config = dict(
    n_layer=16,
    d_model=192,
    n_head=6,
    n_kv_head=2,
    head_dim=64,
    d_mlp=384,
    vocab_size=8192,
    activation='swiglu',
    norm='rmsnorm',
    norm_place='pre',
    norm_eps=1e-05,
    positions='rope',
    rope_base=10000.0,
    rope_fraction=1.0,
    qk_norm=False,
    attn_scale=0.125,
    bias='qkv',
    tie_embeddings=True,
    parallel_block=False,
    init='normal',
    init_std_qkv=0.0361,
    init_std_o=0.00637,
    init_std_up=0.0361,
    init_std_down=0.00637,
    optimizer='adamw',
    lr=0.00247,
    beta1=0.9,
    beta2=0.95,
    weight_decay=0.11,
    lr_head=0.00915,
    grad_clip=2.0,
    warmup_steps=506,
    schedule='wsd',
    decay_fraction=1.0,
    decay_shape='linear',
    final_lr_fraction=0.0,
    batch_tokens=131072,
    seq_len=384,
    doc_mask=True,
    train_tokens=482500000,
    steps=3682,
    dataset='wikipedia_en',
)
MLP neurons of a small language model. Each row is named by its layer, matrix (gate and up: input weights) and neuron, and shows model dimensions 0-95. Each number is 500 + 40 x the weight over its row's rms, rounded and kept within 0 to 999. Numbers have three digits each. A neuron's up and down rows have the sign that makes its largest values positive.
After each neuron's rows, "fires in" lists the words (lower case) most often at its 100 highest values on Wikipedia text that the model never trained on. A number after a token or word is its count.

L5.gate299:518543449537466455479497511500588449549527480477507513461495485513554426508507576503502474443521480499489543550512476477525488471566409530484469504484472495508530504540497482483495483517512559506571537441453498489509506519536462513501570523454498547551598472502564397483459541592535457484
L5.up299:463567480475513549495467488496543507472524484498516462531523485488501438488450411534503508582467517610499532460551516515532493387529519558505468483445584492485479443517559460503495465531464531467475496475486522599461519471446465511565537477503523478607514486495411505396436521448443527505
fires in: "n" 40, "m" 16, "may" 8, "august" 7, "april" 4, "october" 4

L2.gate73:529487452453457496580446433553543532522489473520462482478510469554545554542521529445508460514482540524512553514455488501533507587455492557572507462506516492518528499516539479492500479452422498485547485509472484547517436532496472496457489557491544570509470475554448506479538521488466461453
L2.up73:509508456469539503503492472544555440559512526525534423536479549474466455487509509495552472541531475513459479564619470512502488542508512505570441491435561515573502574481539437482468496504509522521543510471528538591538566471507441508533485506424436465494549500530508520497529556479479513539
fires in: "world" 28, "japanese" 19, "german" 12, "mexican" 7, "worldfest" 4, "french" 4

L3.gate360:491465441511441480497514467445570484374505440506440527469541501437485473444435523518564535476541559566502528540513529525528585499498499439502448553439550474487480515475465441529538427502488587463445468487550525464469559427541464453511464506475520502536515542512587460451436469505474466451
L3.up360:574511553464443511488503582513547507454484511495497494490494501500489559453533491526424477537441500452423499541499574517551578569517504425520425503491501437496484428485474511558468534557455531498491466507553568498496512476573526527535446530479546518544451398507545486452462490539558527415
fires in: "of" 79, "figure" 4

L7.gate66:512545490519534514509485507502573430544436505473468545476518529540471551499500450497472473503562545528573483485465422448547510491468456500476508456513557434491479469528522497513494437595517445406455502438474509509468496537461529452494504523457492524475466475512509546520472543488446503483
L7.up66:501472536492509550489506464538527464537450514453476539520563472516517505550459458454428425476526542505571422475518441528496554493537549476473518585492558481510538465484423509515502524553484469493463470419457535520578522467544421533551457515467480522506554540545551549546542502413462502485
fires in: "may" 18, "august" 10, "october" 8, "february" 8, "march" 8

L6.gate136:519596486499465413543474523466480496476573516493527494534542478517504522518444512468499518580484555479566478460475529625502520496512564554503462438467491477498457558466485490456522515453528445494465441473507554463560536445501560532517567448532479369454552586484512519485545508538467543513
L6.up136:441493488548461455494516451517449486556528480492535532501494516528503480450540517540495517514460525500519473559475455549536513499427545504484551511387489500525429537482450516414516540491498494439462512521572531568581529458447523517547533481538507512484505571494488566485531540539473501491
fires in: "party" 22, "league" 14, "team" 12, "group" 6, "years" 4

L11.gate264:484555498492499459465517490471542476441563540488406512498531458459486474548467472533412455453537582434497445510540528579503548523495496459454522628430455487485470526481478509467496519607492499484515477525508469429473554502471529545520530525555595520535437514474522459535464608439435547477
L11.up264:497479483425512540430476495475437438496457471493539460480510475541539526573508556487523540451530552474496500534505516410485584530582454506487547472485505515458505461532580513496475460529514441465505517507492467421501477473502535519477437474462561616556541555512513492515574486426481500496
fires in: "in" 70, "on" 9, "of" 7

L9.gate291:483429451577459465476502513470605545595485505456496560468527514421539528535416513541536457504504528494482546531464527508555533436460502578439488453443488509527496586496532473517493524491546516455520496503503438482578483481464399454425508537479495496521385508518476479449580469531534502551
L9.up291:527530560451492424479545445497540510485503488484470487524544507404455507553470514514500511540454509540499422535516501423484488505448427493530509478527500516469497427488403475504442536491466557545523509488518466456510495477543457471456390522485439494467577588561507565488445487546520446527
fires in: "be" 29, "were" 10, "are" 8, "is" 5, "been" 5

L5.gate140:536551473503560530543507463451462506586453528534553518494511484502561557497460518570483508461555593489516554461477514524464483463619481459465556496508510536516516505426562442486523479494512484414472506470478445486513549537492513472526513514574433524534513451468480465487589546577485588453
L5.up140:500491560534536453485479543465518486497526529489532503472562510513455437464465467519509504446536511529599493539468557490440537454570515477515540529576465518481526503560505433454563492488484507492466503522456520463470530409486428451501456512527470513502514456481417516477537498461428519597
fires in: "in" 88

L12.gate100:481538527514479464516450530439465503507508453524441528519474516471473507495501506533486558510484429447569487484431502483460450535552437382491505512493515531450569582502517487498580432445426490541512471557486542525430527490450609494449489485476481535460452454450500502484469508539457429470
L12.up100:485506457434586523463498477469507478472486563481502508509436459450524528470453564560492512498550469540501536470547546455503521497401479537526529571518474466570556413457570516536446514547516538496540545549508476525560480601461550521459429557527490488509449448499454479551448440498502509545
fires in: "was" 34, "be" 18, "has" 16, "were" 12, "been" 8, "had" 4

L7.gate265:506435479500477455449529504410468497437591494510463501544551489492488511473496430438478438475513526466458480511514509540464566493483494471426471465459530535538469552473483532498543491486498513408491505555456475520445424491507507521504515534461499477483436534562499493552494564507566471472
L7.up265:507571447477530583476483492531486524466538575471533499518518490445446469535551537575489417542560457488525530516524497443463442503531553513594507475519579475553462539496534503419454491511478508496547557478542538551525524454450563507517474499534489534528534487474533496503461493529482554411
fires in: "english" 13, "japanese" 11, "french" 11, "chinese" 8, "greek" 6, "spanish" 6

L12.gate82:566503493436478476507473435486501526544535546527442415509518423556507478440469521422467429522568501400531508525463541463500465491483444508536474474539507515487446511439490486510462494506439540431542401502500521496499512535447527541508547536478472479464457470531539518530509471555497590500
L12.up82:519519481425552508431492453474507445497525445504409505519509467524482477428498558455511432496504461435494464559557467529476527565461445510584509436451506507473484486506444476493607497486491495443550543539473553497496470504476579475521533550488593495570519509532479527558534505436457508461
fires in: "can" 22, "would" 16, "to" 13, "may" 12, "will" 6, "does" 4

L9.gate293:483536461500490515469531458515485529565533530510438522479476449546445534435545565442595533523523494510531449496500490485529437525506482527466495528496457527549533543430559483516428431525449499442521474509490524428534492568441516479488477497558569488480459539452515530525482492476504530457
L9.up293:540488487485463499459511517499539514486486595561542529499479487522501533515394499415549574554492499507541514499491401568509567542546474486522499511492445486500515509530567471487518499488458465548489512439474553567475551533412550520544498469481487511466550508534413473547506569498517466479
fires in: "his" 37, "its" 24, "s" 23, "their" 6

L2.gate26:509500483462541513487504484525491480495551449482452496431504509494481474613625523419514567494506442500512474491517447551453506518541489523528514479523468419518489534467582487514447492430551512615507483471494531526496443508472483501511450521542473555424554419475526483426532463521459478516
L2.up26:495486526465531509468487506520507481496455434415510516431506554498506423442535482402548458473500513535496568587590522453535542474504540502548403438586491462569497519472551532493498440500430530491508464441514435550525481539457478473539501477468431499465554489527528503517499536526512480525
fires in: "also" 37, "it" 23, "them" 12, "slightly" 5, "him" 5, "france" 4

L7.gate226:501500501447549529435474522517458474463554458484467495507576517543487521511484522535523508527577525479565497552519473470431469435464470540500523537512469521489431532557571463502512535498494474497547416534548496484443547561487507555475528520527469422456441471481546469427440500507433502407
L7.up226:505518482475568484454517463512467424537501513572464549483549506486523499447507545506489480511538488441520585525483598504471421527534459466530478569474555566522453517536496475550508539465517520513514432583426517504468502500557535532519542507470463523475505500492521473504485491446484491505
fires in: "had" 83, "having" 6, "have" 6

L2.gate31:596524484443494566574510547481577543510499463479455453448535452579576454513443513473555554454521478453511486456503477469520490517506471491535499500494491416498455507566568508506416462472479498508538481545570567537507481552506514504487456494509561534498448415473569479458496492463479539498
L2.up31:396488494499468487519547492543469503544464569496566540524525579546448454507458488446499549533511564530439499518477503465487492483582480459468420504513480533513457464475459552552489507472553463549499572560547450534467463467455472509518543539491496476506522497533457494491510452525467547441
fires in: "he" 72, "she" 16, "with" 5

L5.gate65:543493482518403474540463489537479526503512512484476499474439540542497496528585483547402476501522484569480582547462471521463529515548495509435539455471525526439559479476484524467472458495559550547600573473466564460530448453471496560531568457483488517455474447515497571517495468483458560467
L5.up65:515542501565509457545549530526435537589478420509504485556513502484427478481581512497475414478484517507452531497535478547485473443584510523433402521487468471495580487510504454470509411549468405553505477494535456542458548484506434464522461488497451502565532509487560523443504491471497516499
fires in: "m" 30, "in" 20, "cm" 17, "mm" 7, "mi" 6, "ft" 6

L6.gate133:479493478515463498472535448517508470398496519523504477479548520465469517420502548550460533540566505509510599476518484521508519502522513525501559501468576516536541517572525509522495437499532457509467507477559501505470473423439537480547521497479524509536477541510478451510482558494510559429
L6.up133:427535525496527539486462444475445509435592538514434460425482527533480535546511527445469512455500534456477495480518502468550533510476502473395490518457552495464490488425542465517468493449592490435419430494550525492486434536547490511490512449501551510484577501546530509475463507465565492492
fires in: "one" 24, "each" 16, "that" 14, "any" 8

L9.gate212:554528423466493511515437454516547542532477528486530428417559541455448546486439528508484454566474508525501530447537524497577539478540451531485496536477545512514478452528540485520447515440513505467529489493454544507512529458464480512535507420525516445506549464453483568563461502582536586534
L9.up212:448507549507428514442516512551464488467536477540522510524450418556448534504440510480589531519532496533474454500537519547571546551548400429498574537500536500513478515520473539473527442519497494519514490506490538516525508498511533435544481594465454500482472488568472543468462507501507550599
fires in: "in" 69, "by" 4

L7.gate260:494525491558536540502514497454557476528480522555467499534474468474476456540530468557523499528523510435496517468527518520555541508507553481519490516448503495559521466379492481517508481504473393448507444432405469467487525460465494464467402547555514451498451525516442482536492556551536547503
L7.up260:515509450503475566528488431476545532520512469496587470491478503505477473502565510490562579473540511496502467495514469474457579499518481496528510464516473461492514497386499481452581508547511536464523484441413484486491501562512552473522459505513522464553542494531494546530554477534539502514
fires in: "november" 15, "october" 13, "april" 10, "september" 9, "december" 6

L12.gate48:493498504479476531490498414506545535493531519504520435475495490528498447493536551486566472472533531465514491515509480458539505523492424566485493518471495508562522477437450531553503473461487550505559514490523436555475432505463442441467435535598480469486463502521567530501550466526546480475
L12.up48:479541483442538449469483502514467444550524449531528551514488435503438526363513506444486501469505493411493536514555505547405499556539489445516490502398440514513487531522481464511518500481478498423552554543575523521471497441572504474447477492525439497472480498490508501445469568505479555497
fires in: "to" 54, "would" 25, "not" 10

L7.gate61:521551481501534484504554516478556520525508513490473434464566444458493476538524501547564408453465497496442494500537466526517516440539463570499413516461542441515468502514514496522520525489500455481493512479473549464511518491442478550479478494502524534408422504484505491510529530458503516484
L7.up61:547511486494485528448449462486505484581496480480515463439440494428600441548430486514550490516536540504587510469603553495525460451510505560427406513473480607464560452483583413524499450534526486443510541412444439520525493489505516501484572543532476446509452501500518571491500500489533493541
fires in: "november" 19, "october" 13, "september" 12, "may" 10, "december" 9, "february" 7

L13.gate277:547513491459474449441436392539524479600475492544449462504566454481536468569548546448557461521558471459520480488434504491520506530471481466567464445501524499470482530453538531509533536470524522500487484495457452557490515547454469380448467496567454439470502516481568534450510498534478489449
L13.up277:513465547531481491435495430587449553486513579590484488512500491500521460492566492493560521414492450497560523531551510468491543465480472448450541498528464485495544498454523532565481488484491507507485478561497495487539515536545517439511448440528542485555566517536554509511397432582511531459
fires in: "to" 22, "can" 15, "not" 10, "i" 8, "t" 5, "we" 5

L12.gate304:584572508445546546435502517551564528436510559507487455498497511497505537427525530471445520489494471435539504424488530533507541546456468533476475566513480466443518514414563521475515520458604510456528485447519485482521527456561416493466429497485508540481501561515490537490486497569534526492
L12.up304:521491476475574534508446464487514569574584568526464436471502498470491519490502501544472514438513502489437517544508506441471534474511511536506431512487478495456508506479510458490533498477488545510479453494491532484448471518374563446577515512450447576489590501496573498435546452519498532532
fires in: "of" 21, "or" 14, "per" 7, "no" 6, "anyone" 5

L3.gate361:503513468462430569458558489508539506479514426517543416510485512522556468485393571538625474484525566491510516528513470522486509534511554485443564457461452479537528513584562581534466523488506447524534485552516492540523498505511533524479520538567548483422505488427517525462467443494497550442
L3.up361:433393484471538528480486525545458508477461485509545501455590498549493527522489487478517492461510458513501445471505580481545505517550534460532426410459514518445565568534496476566467479505546386537477529475528456544465451544448534480525425479456499513463483570430523461509487532507524479532
fires in: "also" 35, "it" 20, "has" 13, "which" 5, "that" 4

L13.gate75:542496514497466478470461494596541508529473521544497525512561492486521520487488500471510509460550483495572473537455520410466540444482501474490523479576460549468530617454525566511518502437544440435460472582463474538480525508509444440525445451565498425477540507496594511509481459475492500438
L13.up75:552437501507509496498507467452499455480535510491491522432485479461433470558583516512600492426573514388489470528538397482475466467499528445481465503489510528548438497491520579498498530466552497521516545484438522539514537575501527459502432505498440414470471483456480497475473489539528511527
fires in: "they" 22, "i" 14, "we" 11, "you" 9, "to" 6

L2.gate54:504496455530495532495526508472516526431517527496492506495481563509517472505522536434529442440470510498517517435543520480455538547531465518481493601596496519448498552480554559489529414502533529489543454501572426484471504405552484470505504507460479581478543489500534457527491565477472557478
L2.up54:526494572523442585463448474509520531515534479541454557564473526513472602437503552552512475556475527510488429490451489541448463474549495531414523513470525471530526467543555532498498544505446469483583570536529496426545522520505609499583482479488532489501420544455501479495495506496468466474
fires in: "on" 44, "of" 35, "to" 10, "via" 8

L5.gate136:477428489516474455501495495582441477493495456507485555504501540555501489476521536521541463519509491501563448479457538462440548589423521468451456558491458555420527566500527466536550483465450523517467469438531535461388476549458510493498456508508552430458445526459514500471498454463496535464
L5.up136:548494510448548502526479488530499516531486516520504489385576523468495494478497420479433502481495510471459579571458516548446469455517497460579536506556546509487512479517516553507509450445464533513503548500480536568435490434426517487506538496489531437470573556526561483547530508473586475472
fires in: "had" 50, "have" 28, "has" 16

L11.gate270:522534490449559516414478439480535507527510517622419453511452406567455505502417595504600449547523493438515495447561516554508519581414515467491490465485529525499473461487505528499466532497511512518591494512384510489459488570491548477436479537580495509495500450504560476485519507494565491436
L11.up270:493470523581497557429439420490485487472529517543477455403497458474582480548507524466552493529516421495483469504506572509571579507506450479483510520481458542472542457503493512538516542493478473596555472490484484477418498522523473577454578577523498491479551497513567412508426460479543515495
fires in: "had" 33, "has" 25, "have" 22

L7.gate221:530469534500493490416440488546501486486562547490510527426496463544475510487525494471488544465482479457505469510536472485464512452475441518583536393539447499512502492442561451521507482466522427519498553495517502431458478525553470625537451542532510573482453472525552497481475456445504477471
L7.up221:575561396495479513457493491591506457514522548493467551512522560486423479493525533462474452549455504485545510502489554423492420476531526501511463528458515502531431453426530482481554449452508443458554521437546554445487513459505532487478475400483480501467457548487510467531527510493552572509
fires in: "her" 44, "him" 16, "them" 13, "it" 11

L6.gate274:523552511497517490479445438459481536514469480469477546516499529570515566513495580517475508533521556452552567454538555507553480553448493470525508474527538506449530520507586482544483507555532450485507467565453514476418571511527528534471483529484509435452508488453483430526470551525489523543
L6.up274:524466540471453535453430494513512485483475505589479502458495525502567466489440479574628454506493501486467531495514498491473522518507511508493475518486425566494483514479531513499458533455516515522602453539489478423492452468536439494507423503497539443439491471508540517486440452452497556497
fires in: "has" 47, "have" 37, "had" 11

L6.gate212:547509552413464561507418434533521511526551495535495500469455528570531549478544523493483506530511535429465522462467569464416557478532441452486460505526593446549507413486462466514479469442578531518522487518529496478467459507448483478588579500462458496522536522573500502480580527450466461450
L6.up212:493427516508529537507518561536539489485498555537388452472484508490498555577533481528492551530487492474495562463459490494404551537443460405465546525525523482570475524463492549505456578487496551480432498488577537430530489476428482552516512502433505533436533500548442495474492514555538436465
fires in: "one" 68, "each" 11, "per" 7, "this" 4

L2.gate24:534541515449522459485507444525552509517476504424478476511549496527494549496515529516504482443494526406508493468524448470503534515445461482508584565505491490545551434555542558506479549459471457549524472486530462479528498508504491498445546463568541482539524527537506408512544483565524454470
L2.up24:427547462533404463520478501487448548481514519487531545493443492566594396547515480492473462428497534503445587542519466488479546547514438506427404520505448483487533502528560438475481410504472482494518523565484467549553475493497491500470415585510481609474564507519538518524470484396447483502
fires in: "that" 65, "this" 23, "each" 6, "all" 4

L13.gate116:513497441532525494505584503494515482454463503463499525520551524533553491508452550464502526519575478568453501506558552492503536402427387478487492503477498447540436528476510528530547507437480472555498513517507459513463518515483532536472516450524568426432568534512500469518466505428526582515
L13.up116:600534473494424497478491450535538502561525569531562511516538544464533440543518492460551481550481487513496498492447431478495515466445492451443464465465440455516548485540521512591557474469573483528449471437456491529453487551423555500482523509499483536518542558519516512489571491511516537405
fires in: "he" 22, "who" 13, "i" 11, "she" 8, "we" 7, "democratic" 7

L12.gate251:518497423440472495484557503485502543483476508507554530530519478522510544490442563476508535485588572567549479463506553507497602459459451513435518524507439547487478578442510506541552511504527519476453472491499442562565540454439463486476503481577491533484453495477564492522491536465457498494
L12.up251:525445501525464522443503433469490492483469467541581423445555398558506590444474541492509529496537543580435495472460484523518454404483439576472535532472476451495495447482542440486445503534491516528586497518465525505540491518492534492543557515544494586479517460562459520505532488538465517530
fires in: "as" 24, "started" 7, "was" 7, "in" 6, "years" 6, "became" 6

L11.gate336:523499487484504460516502530426474443577530502562491529551504481600491509453478602443565461462542460480539477469475493445522516545457404491531459442534456497518544489473532491439551449471500513593493515511536446464534454500440474415456485508554515501528421536501579485530529514499459575483
L11.up336:537464559458451505466492476499445496552517529536438509548564507578509509456541544435449566496544529564492452586441531527460532497523457515480515498533459444537536511526452497462540571482474490537472587474494492487515494570482556436480432480461485534569467550564532427421560450490531437563
fires in: "s" 31, "its" 15, "their" 5, "representatives" 5, "these" 4

L12.gate231:572551467472443583464481481594559447498452447512517502483499514418508511559507575482519525475491588443530502480530432512585524488529492532471454585485476502497524576496516449477401528520478569514595592444474516478452538537468505492495491502556449438442465487478544485488514537506467488432
L12.up231:536473585518495513494432486486456477490535543520542453485457467494483541520514465495494405501484502491514478498496520549584523509494468523496454538487482548496545498575499484503491483561495367494482470469450490470420456447516399492508508619526419526511442534540508479562495506447487478461
fires in: "of" 37, "in" 27, "fort" 5

L6.gate380:490529461445613553451477512524600520474560493428469474501443498556486552538481586507563475556518522408532550501560484492510545537460449530523543478516508545543500507570449508484516513437536507465419456545508491497547475514538466515461466537473476470493513529540407499422530508515524492474
L6.up380:475523470493423447506501405501522496472533511440507408515505549499479548526486522442506505466522509533461498471539437554495484494503473495477503402506465451537480498553443487514410455494499496544480564491503524512525471508416457502511503472572508499546522521546462509495530465549498537463
fires in: "this" 82, "that" 14

L5.gate181:491510554487505519486461409458456480451513492504523461456542532469537557556523513522472468509474518520431494481543513499561538466475487487494504577483485507519472482535503555525509488560579542505475489533429470485485471520549539490603473508531574507526455479525540484515474482548474571398
L5.up181:500480536459478448495518545517571526510563564391578483472531496529540511434515480532492530540480511514498429487536492523478473482547574442536465531561527514461510483466553510493595487592485511467460557491512518486528519491440523420498447482522492469538473490442511458481508483609484596460
fires in: "on" 80, "microbiologist" 6

L5.gate11:518480461532560459483534438538466488512439465490598524530512510478434483478520501446473474503496515448497524449537453537569506507558497546501550419428520523512533541471540594417521521514552470362474508456411526568506467554504480496572436538415472511500527454569509507424461540491569522521
L5.up11:525486510519487482411495433536484466473391605475464501543463520403474509521535469458454508496505463496503480467546495398510537507517519472496490449488481545465515492457504554440478487495550441510542470548441538523547520514507479488526505490483526532459491485513561525479514487488524466434
fires in: "january" 17, "may" 15, "june" 11, "march" 9, "february" 9, "april" 7

L5.gate265:504542499509508536542489443497489507571452481536464407458511504521542473515431504469396496485518565491461492537610468556578511499529528518534533486510477475524488476527573494520539530521516473490510487424479442498464467482460432488520503509549467534499565441476544481468527514551522482490
L5.up265:498461400509513486482515433505552495547442538535412483468553529500511536507508475464503499502504533522505526459490580486519483463520419487497503465519536447477495455494407536493477492498495505534501456487510457533523507498449508430501507510467563468509505488472458467471437535367489505488
fires in: "november" 15, "may" 13, "october" 12, "august" 11, "september" 10, "june" 8

L12.gate126:506497510507424415476511497536550553588460466547471518468449459515554463537491531503548500462520496441497472417504477465525535622459442461529508486473440434498516524555491530546490462504489510443539543475540486507437444517447465430531530467646502449539630530474545486501518478453492523539
L12.up126:530463507551516467473449491462478518599538561535526563505461496522469542541549443467503491478512435463530481503443507551529502551509449411521459463509475514494516566526517521521565494491495457485513475526561497469436515474542478456529471526561466449502522441465518545495430508487475559546
fires in: "they" 33, "that" 20, "who" 16, "we" 6

L3.gate277:491512522436442475511487497459491521476498473455463470492535489454375531471469530442507493491520573517489409522556522399541533461577554490492496493493552438464500490498498509505538384492553473422485508472549555471550479477514443540498461494517496472450506510580506511525481501540497541467
L3.up277:442493479530516480490612533482504520438461446507483520493577518441490468457477484449534425502529530503465507524478481446486537432521489489445498480442492539443393532499449460468535502547499450470451439476519410429502465501502498491554543507504541548536516591497437502520497556472424508559
fires in: "out" 22, "up" 21, "round" 13

L2.gate247:485540514448549484566414396518469529535545546510516512497520501547575483512509480510488535474538465444556460465534487565529425468467495449478507520482532467550507543482510414454489476457486530557474486450582530489522509474490475456495468563590484501480563534498498506471552474573527459613
L2.up247:478504482506539436537495508544456506495607532469495509485526536515446507516470547573542483423558502464528468563577523487462462540501503492416510533513530542463464487435581533509463452446499478491524470551530503517510535496460488455499504495547547522510513483542493574470486515442526452534
fires in: "that" 40, "this" 18, "one" 15, "said" 10, "what" 8

L5.gate283:429625516420487556462473444517541509531506456499502451568465548510525541531531478508545514442533539490530572460520458602571451532524556528439499492506512505475499505492496532503514446519520458504506505532517506501552453523533486532476410487523513463477487415460471516545460552494496588400
L5.up283:482523522520467487558506476554439517497507571489495442436467566532489468502561506501458446509489509502476515522507519524437549508458482537500495472532528433461461552540538583472424443523490495552531505502504483420584506496459523461484500475592553557497505513492533527503603561454400488471
fires in: "that" 41, "until" 17, "since" 14, "which" 4

L2.gate376:545522469486556508543463473495456452506457572489491453556548519517490493453548515477458465518469487457490565480414478475464514525541507483494517580494541439553495476577491465440527531443412430494487441482488535458499487497469538483518518535512509576431527489460487464509482460470510473483
L2.up376:532526463479553463490552464522393424506530538513568527481400523520468452503487475528527506497489529510492534551565545512518489500514483445510520454476522496483480564481544478458488565448514485498469535539554553417525477525489471489549524544454475474499490470556479557484468515500521488477
fires in: "two" 59, "one" 13, "three" 10, "twelve" 4

L7.gate151:474517492564514502449482522529551481506552514457542531544513503536519505470503494510512516561543445466476525413494526448558598524477467510525549538508483548464497457552524527497505530529505455506548594583537426445480505465518444464504505435499535484517446455486437464601591573560473451551
L7.up151:524548431506470459516480478564528453455539504479537450478476445553494532552554517512479536566583475508475481466547534440536469469495477532446592475494510437505475470553484413419483479405590467529475552487500507467477501475549524491536490503442536500517546562518428521493488532473567509494
fires in: "3" 68, "0" 7, "2" 6

L3.gate223:483465517468537479472565486521576524492512505471434498489522536574509484508429532551476487484495561472492477448513538599404522449451526489566498541585544464476526565427507546519481466582529555491488506504470527522493486501564442490506442501548587518551549449497508487414492507513503483481
L3.up223:514522558499474506467491423551451547536472562497476477500524487484458542509454495571453537455541541555401469516487492464441495527444537441499501458470550469533509508516482536577509520504488509515477470460487527522520469490442513494553488528503495444526484402515569561506476514499429562478
fires in: "as" 41, "on" 26, "of" 5, "size" 5

L3.gate112:476437533543440517502486574492515507482522508450512494525581492502497462480518512467482489449504594588506562542479554517513516457525462478499487588491463475477527493462520543536509432518553524505424445547447477540493531447557508535454516453467561511519530458458521482527519488488446502466
L3.up112:576515520547570546508523490506406480484566460493456579529502485517459450504427498495550460522512547508472568496445565495490539497533437474506541478399477497493481509504507518516507510595508531391505467441471513452552432484459466599511427497503526548491516498477519493569494478432516517526
fires in: "against" 24, "for" 21, "in" 8, "about" 6, "towards" 4

L7.gate346:513571528537492454490459487543489464540532493484442486532463526526468507505527515531511424534548509495469543479583530562494486464442484525499514506443491489545515529521516427471509480534522502493466515456511524419558452511479504524403468558522481489472433570472480533466468483539445483434
L7.up346:465488521445527523530378421556463512500526461463497472507525498533530540448481578499468483467470460515466477516476536494497477531522461476511538442459562538475487488477538497567549519478484596411489516538580510453461428497443473485479520471475536498423493577491487496512465506489565484510
fires in: "which" 43, "what" 13, "each" 7, "one" 4

L2.gate128:488549539455465537545432522505457518484482521499522565470536507549604503473467524500582584514523533539518556522476487484494523469501463458488509441509443529466542501568554507545497382509509546442526463455549433513554495502530504476556456460561536540484450521507542526526530479465462425458
L2.up128:484502456515483497521459486433459457521546482477494507468513455470488487461464448490490566461523518503544443549524484535487475478516497474499482499593499475487409487511594467549514553514493487494507449536499500487557591516548473554449485514557523529407511463517504505476478497499511512562
fires in: "at" 58, "on" 19, "in" 17

L2.gate159:500510493492499543479555438560511540447512497551504451470586464506523582546488508487493545495629576399500517465479479573493553456495526517413492483522493509479490487473506498530537511530444560499500473436533471506525467502528523558522452493529479499498465490481517518531474498503519495487
L2.up159:470565536500549461547451526498564553517523453449531475477507495476448527468486458462455531492418529478507451488486559509449476497506451464492485519515463458478488509475513436508465483528504494391451462548467461589485478481466470532526498477521486551524485436523525512473488481477464547460
fires in: "of" 61, "to" 33

L3.gate322:613548511400489532493439586513532563516535507461450539498449510532471487470497472477528536527512456558485452443534551473563482507542461485452469562502487560458562514507491560529589412505455520481499527458494435447412393465490506524502569526550541515424471448506552529514510502441475508465
L3.up322:505470528479532477523558483496545554486490567522523484552502511505445447486477534484491552549515497497472518490598528505465487489494514469542472563552482517549540504537512550562552527524540504455393478502471529563506475487505541529472555467508488450477423475451516466463444500440454513548
fires in: "had" 66, "began" 7, "s" 6, "was" 6, "the" 5, "a" 4

L12.gate348:560555471476566432533440432524461452565522543462510512492547436525534446404514549471538482542508509450586500463548458510521495517497500491524468450471524545522527472462558516521545496501497477450441489567461460484492540541518493472468513466543528504502466495520517534508459519462486653513
L12.up348:477395504504468520508424526444456493559478505612542464458516460514516514530526459442545477456510461473547536497549467509503456588472449566499549478503503482458531445476549524497511553445497565557506548511486483541459532534502498523451493569490471515475468426550489430431491430468462539524
fires in: "not" 29, "to" 29, "would" 23, "will" 4

L9.gate332:528528513533460526473560532513460453528522482540421462537547515509461460513514548463543510514477535507544536473513413454505534458500521471425500495495530478527505501578498528456455442521503427527525543499487557444539538490458534493469477492440443492427464541443572459505537501493517438514
L9.up332:481497509506496505556526547505480524444473462506505579516530529537542521538485474426541538500497538508524421468466503469480569431517549504510502490525493478430523574449427483530552454473473534500490407519587496491520491449466491535514544456518565486516504546517502509559536566525498450565
fires in: "1" 15, "final" 10, "stadium" 9, "round" 9, "finals" 7, "semi" 5

L2.gate8:496496495500500574572507592506534487491575519504470482450488538484470462404494469473506528503455477558486475501495543460429538501579491500485511586533518509463572465499484464482489493453541561495440456522461478457478534503477491452562494494486515501585568493466490501485420532429459501512
L2.up8:529472541473470458498502474518475538576452442482491542478566486526502481521480521484496538511439448465494453517460473509554461518495474441578502433509528526507505473435454486518547514549371573594508506446524484452522494520504496540469496500493507566544531428528547493563558425546498478549
fires in: "and" 30, "of" 9, "squadrons" 6, "for" 5, "pairs" 4

L7.gate283:432536465506481516502460553461502447464534484536490498497486511460533477483513536526566494489463468466469482529539542417493482487523416461502500574477499590525505599529482464474589442461470542488482475552507512519419479490446496475442540543543447404468530474462502461579487505515512522488
L7.up283:552491451479628428512490451522576499502520477501551470544486484485454442479510552545541544599600427539535547499467559506565488471493521459521588522440461519481498476545461475515497565430478569557536558511466502481427514547497442512454531579454510479452546475484479469514477448507499598482
fires in: "5" 17, "6" 14, "3" 11, "7" 10, "8" 10, "9" 5

L5.gate21:509551479493507471515457463482537473567426528540520461521565479500519542450451500625473494499412572534574489507536489518550541514592543470449525580474531499558468453467584574515506517449489552451415487464479522450537486549516455501519533538447555431528446463480525530531537519534515511487
L5.up21:592475500511482584491510505485539546485505511480544427525480510587471568521503502565541515435486482515536497505540434517549524545533518452529449471536504536461509456474548541491540521534425456498522566426528494497496480431464509460460453464553515587535431474417535535504534518523531508459
fires in: "in" 53, "internet" 4, "on" 4